{
  "num_hidden_layers": 22,
  "hidden_size": 320,
  "rope_fraction": 1.0,
  "beta2": 0.98
}
MLP neurons of a small language model. Each row is named by its layer, matrix (gate and up: input weights; down: output weights) and neuron, and shows model dimensions 112-239. Each number is 128 + 24 x the weight over its row's rms, rounded and kept within 0 to 255. Numbers have three digits each. A neuron's up and down rows have the sign that makes its largest values positive.
After each neuron's rows, "fires in" lists the words (lower case) most often at its 100 highest values on Wikipedia text that the model never trained on.

L5.gate225:176150093081154135129123137166116121136169180125136169106096141137134114132153157127116153134146110159128128109124117139142153098100102129127140097111152101196103116114110114124123128170152118125107130140133132133144148136141146068139119096141142144104163151169118112132112149142162157124142187149164131108125132162131102152079118116114134125152092139148104115138153119148090112149143
L5.up225:129086126090177095108095142130099107154119148141123106106101111161160160111148139131064128138116150156113175088132107152127138116123137107128121145139099087099120104113110152135085103121147146160111136085125115104115128183137132118141140128135164156095147166122109126164164101160138116141115129148146145092132177130080164137127142163108118120069102171127154054122188099134080123135140
L5.down225:089142122172110148101133169112124123109168141136098131115156116114164083143128152129112127156136117130133133147162147146133099164097128113156134101140139141141106127154135116151102137087116140083127133132143109137117104099157148124143111099118100125158149148149141078113107096109135087133147121113108172166131099147134141148142132163105052139135100141137138135170141129133177107128101
fires in: "new", "between", "to"

L8.gate1251:153185143112159130104099139138110093147136098160111096103143100098170141190141133122097128078137175143128151117094119146148149121154100115118093123113100150101153105162131139170134126085126100171169088134098126147130113165124130137138142096152113135097162114050104099143177138103119133155121183109116106089144120124152117090100174107074137131111128132171140113147121132106115143141139
L8.up1251:110107126111158115106127143145116107143150103114085121182118112151165130105130112108110124170093164107117138151165141119188173101150120153117148120128101167104137140163136163150149159108158135149118159103174084068134116104146102134123139125145096125114117133145137107177128189120182124141129151120125125091143160117153119144091156182087129138111149148110117117140143098161116141112137
L8.down1251:148119134101104129184122127126151064137137089114185128137154125207169162092188149105122146129137166111171120087097135153104088133134140132127147089118127128145126114090114128126140089137171124160132111154143159142108132150121123087144112126116141119124160148133158140131117098114139118164128179124139124158147100101129139146127117149146105134117134131156110125112091126100163125116143
fires in: "of", "takamatsu", "suzuki", "room", "up", "out"

L8.gate527:197151118141177135147124143156131102147122151108090171151128157162130084114158139104138176146093135155134153133141130143159143114087081157112104119114139123169151095143122110099119096101146169137205150123139178190131093156128117128124128109129125165125157129115118136152116109123107136152114178157157136127145149128155159149161101114160118145095129123140158102126124188153109123164111
L8.up527:133169131111136114133114128139115131134085154149136177198111106120129119135091125111153145142130128143140124143134111145142145109107126135105095154080135113129135147101126090122146117127138097135123139117099123111132137136143169120179107125147132124131118121115128102114162154149153108138098105128109096096162134132176146123166140144082155057138174144104137120111154139164114151101109
L8.down527:139130140107160117134116139140129163116107094149110119092131134167186090165140117163137085115119136104097135161124152154136149147064092108149160173099122139120181109160099135059102148135132135105142177138114117130082137087135141159066135117123136108180136144118115164153119127109114103131153095118156114151092086112147083150137143138100115128102157090116120138123097121092113095139163
fires in: "than", "while", "to", "each", "of"

L5.gate444:106145182103114127130152130110133092099127129109150111169102093099067134101135144096130130147141172106126147118177104136138149128175090134100166126139150103141091158105093127154144130141158109099123125133134166186140103118116096122109115154176119175131094132149149170108120135134143132122097133054085155172159085154140145121140134137123121123129117129123172123118125131152106155131152
L5.up444:093109142158122140143167150116137103130157140122133120153106158098085105110136147097125122100140153147142100074104133155118161165134127088127143146089118084053150141115107178140127171144118144097097147132136102143176122130082142087101070155151110116127096112159131135156174136149126116083141079124174118164119102157144082121120130149135121101131128152096161162158110144162146149133118
L5.down444:144140129099105141157140131099110123130157115109122129096160147126161159129121182072122160111112111148134123116159127116146139131128117100125138119125151114138078156110117123147098138108134129116143164122122155126124067165130128104135125100136117131130118180124178148120093162125116107138093117138103107142157132125122120126081129081085099131132096133115111108131144082126105084111108
fires in: "in", "losses"

L5.gate570:142119061139188141163109117147136125125130117156111191129145092144107113173168136123158136147116129161138149132169124122164111144151107113105153148141112117141204132117137143124083109130150179156128113153147080106127119087134117122114147107132158111128147115138146121150132103153151090127115157133127146133152142182145097146127166143077136144129151133161129122122157120135097157151147
L5.up570:162131138134133152083132134144130119102124137133113125111105131147164161081151155105152107162108091156147159153135112139132077134105121126117139145128080105116121115124102115136114094132134138160116095099122111143099130157101149137142084124136106141136093117150127152141141074163170130127140127144063120153108159148095142134162153113089099117098136133167124063139162101146114138122099
L5.down570:093166103126132096122122153132154131142120156158148148138142118126111127078114114123108124091154149081120135161154153132114106114099099126083128053142114146131091153117096096127145172130107130148133134131115176128148127125156162103123176155137153165120173085088133132144124142096111150148097132140125143094104102096134149079159112141156097145113129093124153137153135134117130148114130
fires in: "to", "highway", "norway", "track"

L10.gate1107:077125143137163135154149078127150123089116124176162130072128119149153153123130100172157142157122119154148128124128188123177110119139141102157157190173120128117172143088154120145163100121136139122105115114147134111127107110139174151133163125086096133157116080120120138132127150146117121106164143145174108096129158168134129185132145148101156141124118112146104136066082113146133142160149
L10.up1107:096122136113121106157126062139144155128138134097154146129099096127135137104159154074134165162145132148121100166095162131161143081181135110111108118121097079126114127059129069156130093144146126090148176100142107123119150173111110130144183119145143118118134139132119125149110137108134140102114077103101106113108145141101132161106131126105126096162086144118147122089118150141137137146167
L10.down1107:117161106133100134151142117153145151141144112145120099138135099135135110103113145092102119144125095103111114154156177130129128108194093093112095133102126098145123123084106092164158095144107110146104116138087160116121143127134130142146182107091096148135148133138129161139101085127141150090103120145099118108141098137111162121138114129152091110124124150079155057120124116139180149117130
fires in: "of", "reservoir"

L8.gate809:119147137114157096123125108131112132095120119184133106116092083134123140073096126142126124156118134126129155105082157118135071091122148135131103149117149099130149083144171165119117121122158143162155121107117160144079113139109156146104113137132124143138119118101131109130161140125140129113118109145131097138109169114190132145164120160147114123059137117115122126147093093143102131128160
L8.up809:100127141148161130122096085152138121074152154155133137105112053098160129108103169089105162185143129124109114128140130133126108110112118130118084123113110072120102069142116155103117117136103138142190111141104156127089122157122108176108108145117155105094162175110138135134125139131123151089134082153122092102121137123148163131170089123152120092105103089082115111122097138123138122125134
L8.down809:120130176167132116120131089151144099141122160126160126112148100120138145150132158106098125168147115102129105130128115124157120114141126137160093123104068066129083068124120127139143116134110139128166129182098110110096135135165105151114132112116081088142160150139144139114131092129131182117099139149138118160120128129088177089107120108143061131134095101089159091123178144153130142144133
fires in: "for", "to", "by", "twenty"

L5.gate343:161112131144150109130079135114134138131075152166145163097125095130141148163107108130114118156128102131132095111125138136146120138171126122119132164132124083134121113157128151146108154099156117123127117096100150155121116139125090128135108105164166155096113127129125157098131151112124096082123157187168128167133171146112170143133207185144134134130099126084137107128116089114108110126160
L5.up343:074113133095113120121132112146159141104110157153132127133133113160120089144119133143131108167147139130115147109117119093121126154161110083126139147165116092188114123143094102131122148171158173121116166134144104127137136149140099117165086110142157127132118123094128143103102102136146115142159194167150143104117159138097160136087165093170169103110136149121139106085162140140119141163135
L5.down343:090187087168108143126147136146149165109135100110083099149096110126087101112107125131118193147134138076115086140148135148123077132116091088143125148164123118096168161132134142168133144115126133120165153143116146103124134107109178102146160122145155179094116133102144152133101130156122168131156127123163159145143096142117153140198139128131097145133129101117154143128145163175118139143108
fires in: "to", "chevrolet", "learning", "ruled", "team"

L10.gate821:126140104123166141145123120105130084084120135157124110118115106123115103069157111104142132121109157119118096124126114106141140066157128131065144167103144123131145151124156095130112169107197120073147127111111141140178100143110108114093117136102084153087091102129119122114115140175137112125150106112169131162145127158160122143125086128102109135094107148165177155119158130125121113120142
L10.up821:108131110102122151171147126127118142105117129143129139159133122105114138098180103083177152144154127126111053144129163120113157116114124152066166115112132121150091137121140088142123151140166142071139137110123099159158132150145159120097118132125124131137172110142154172137124135151111133123127074141134123168120143139115149101133129107068129084121133137127135187155150160173118106098157
L10.down821:119149127120093141181128122109133139122152092109136070138158129128139121122128160074128166090151122131133122151133140143146187160153138117116137107140120107148118144054127126126143099145124136123135126153101132155132103124147134145109117127134120152138113165157144137133121175121091165109061124108099132182147148139110117130141124097112122128120102113131116084122127105125096095133151
fires in: "in"

L7.gate99:098159142112149106117129130144138101160167088124148058130110109125132098108058101138098143041091153135183091147121125139125138080112114106133096147102158107078142114139130112097118114104151108104126137103126134100073090165131111098148128130102120153138114145125109133143126115093063124140115131121108115138155118151171133116128110124133157115166100140163160154113113143099097146144113
L7.up99:166147122154159107170135109133104093121144129133135102126146108126097109172112172101132139139162123107111109132099120111107146113174127126122125106172126104112073112139142135127122135109078098106206169138136167120126140120078111163126119175134117126131169175155153121135101159137120118127128122136164143148123121128103173131144105142160122089165100132132158099090145164185147136118135
L7.down99:116147155152126134124095141170090106092119160092120107115092078136142111135131144095149072132139127142114159109162138115132127139192151182162104166131097093101132141163128168156122100157126141125112131159131162120140108132124124145113085126107124128084163130150136098129145127118154179135140161121104114111111120128120143148116134139191107125093103148070123085172152106115074144121155
fires in: "to", "of", "by", "for", "with"

L5.gate875:136124147158130132198135112120137124128111084141133118141064111144092151109105157091142144079094156102097101078156134145094171117109118178119132121143128093106094114112143156119099110155137139092119133142147146161126094121064117109095135136114123123148108098147100059152152112138116097149158094106128124109146110151166116154132116150123155156145130150110180139133105130159105158142099
L5.up875:124124135143137136147112107109156120076164119107123116173123102102114085066116163097140118079129152123105107092149148173102149124128120151116162169137161112123129131061122160113118126129100139083177119123144143142149090136100153113121126137139144108163110142181140119114104127068092097137122057102134129147154121140172109125104135124125119108151135117135178144174143115147119125139122
L5.down875:130125088115133148138150116137179138133146105147126108159138134099144130130139162101113143108162132161130112143106111144142122127134136088117094135134117130159080149097126138169132143130118141126139119127122155136160091132106132124153104153144128149112100172126135114125146174129096135116088143110173122169148147130136153174159108094140100148152141141096107091112144131103079113162133
fires in: "in"

L8.gate684:143156137156190096140112115150120098113159085193149126126112139147155110114119138118132105142110126153126136151131087083097120084165166138148132134134128108117120108099162152078143155091122157138135140099144156098129115080132136155120115172119139118144111125120116124132091154098117144158127123133121136170106124143144144096132094153133137107131099135136145145148086149118076141137138
L8.up684:132140110161161083124141090136098127118137099185101091142120148138117136112122143121145111168069121130086109155130088114110122101186155117142110134100117098095125106131135159084126182114152184115167109099165145122101113092148177155126132144105120107143105136113113123144131157107103098152144104153101118134122102152158126130159110145129143096175112143107124143180094153127101132161140
L8.down684:126132144133130093122132089141086074126132112199154165132128117122128114104170135088113100173112091129144157159148139110135098157168127117169089101103072124076095095137130138132146120170142122154149105140136119100113132136137117120149116113065157108106161140148137128132126130155117130160134113157078118158133108148123111127114060140165057114124132118115109138116144126117095147130154
fires in: "by", "appointed", "married", "succeeded", "joined", "to"

L5.gate905:100122120092174103142124115086133130123109103151136101122116130134105158139118142151056125119155122124174129120131130092159143143136093105086129116120148110084094118111136157148132114125100172097096134181127164136144111106172119100112124158113113124132142095139124156129204127133108085127118091150162108128154103114100120137105145190161152131113160171100153092106110092102138162152157
L5.up905:160124162116091123111136168147119127116074112112184088092092111097137192097119142117115150147131140127169108102108153125080118157180164125138118149130145120129073090100096099150157130155155146140128154138090142119129132128136109091178144139144105086149165159131107115141146100116112143111118099118121136093058117112077141132083109114139134161145106157089174095109156135133142134123110
L5.down905:126136082147124114140129153141177147140094217128113104151131121106130095107131146117131141101176114169115118138114119108093108113182144112156138124149123089126110123144149098138152109124111126110133097107112123131102113127145120126166147148142173077136138141129117132139179113163096105094083139116159134143113126139110164111097148147133109110080101147102149125111196124148139119120127
fires in: "of", "vessels"

L5.gate817:156133156099150130083162146121108140125143104153119145117132123097166115165128145134137139102120157121141099102167124147097116134136146160110102117119138120130088103117163169086126156117126149110185173111143158154107146140118118138145146116149137156139116141109073074105117155154112123113143147128127114134142130134100148162094150182134130155154101130139133085139162131163140144125107
L5.up817:133083147101150148092171143128132166131131132141133130136139131104139118090151162118086197119089145124110109143159105165083135125123115115126086095098158080148077139082128187119107128067180132183149183133100162141108120126132113124135152114145101096111158169100108147143134138121139143140106145173138091112163132143090179121104108140175123129124129175118130100149157166138132139135108
L5.down817:186121143075145125104101134122128123097103147100140138144131071068185125119140118107101135126149136153104119157153146124126136122114135116150116115161109078137119095122108139107128162086102150129092148096118111090102208110160074165152136153115119124131150160178106115143123113139133102141128130136108159113143115141131113117143129153164076115143136131145154106146165121168108143129143
fires in: "between", "votes", "guinea", "contribute"

L5.gate1027:209121113108112121174171132122133161132093174086176149152140129113083138141172113166118150118157117111112120139098140155147099133125130172087132132121128087135124113089109103167126167158175078147115146159186152138131145093088085123136107150172163111068123125129132104134175119138128162099120130134138135125132146162099155151133111127130100112143086128141151130104141139144115078132153
L5.up1027:162129093130131124165121139108137104146171134081143118114144112172153109151146117127100143168139097164141171142093121130146143128121171137146172149155128134109094128140107092158112160154166126159134144153143116109133113140113163156103109171123157131108081110159170146126126140110144151142093150114127160162158160177156145144146135117096135116182093119112099100142128140129090124143122
L5.down1027:097156135157130119117122164106127115102120164149087116135141125116164119153125110099130128130113134116134159140113158099118140141104136121122172107146104169131123139193099131112166126144139121099133148133086116110113140110121153152138152137150101117132139171155108114145147121131106140146116138179157130098120079134128107077128133146143078073134144151124141104126099139173137130105112
fires in: "to", "teacher", "teaching", "bullet", "existing", "exists"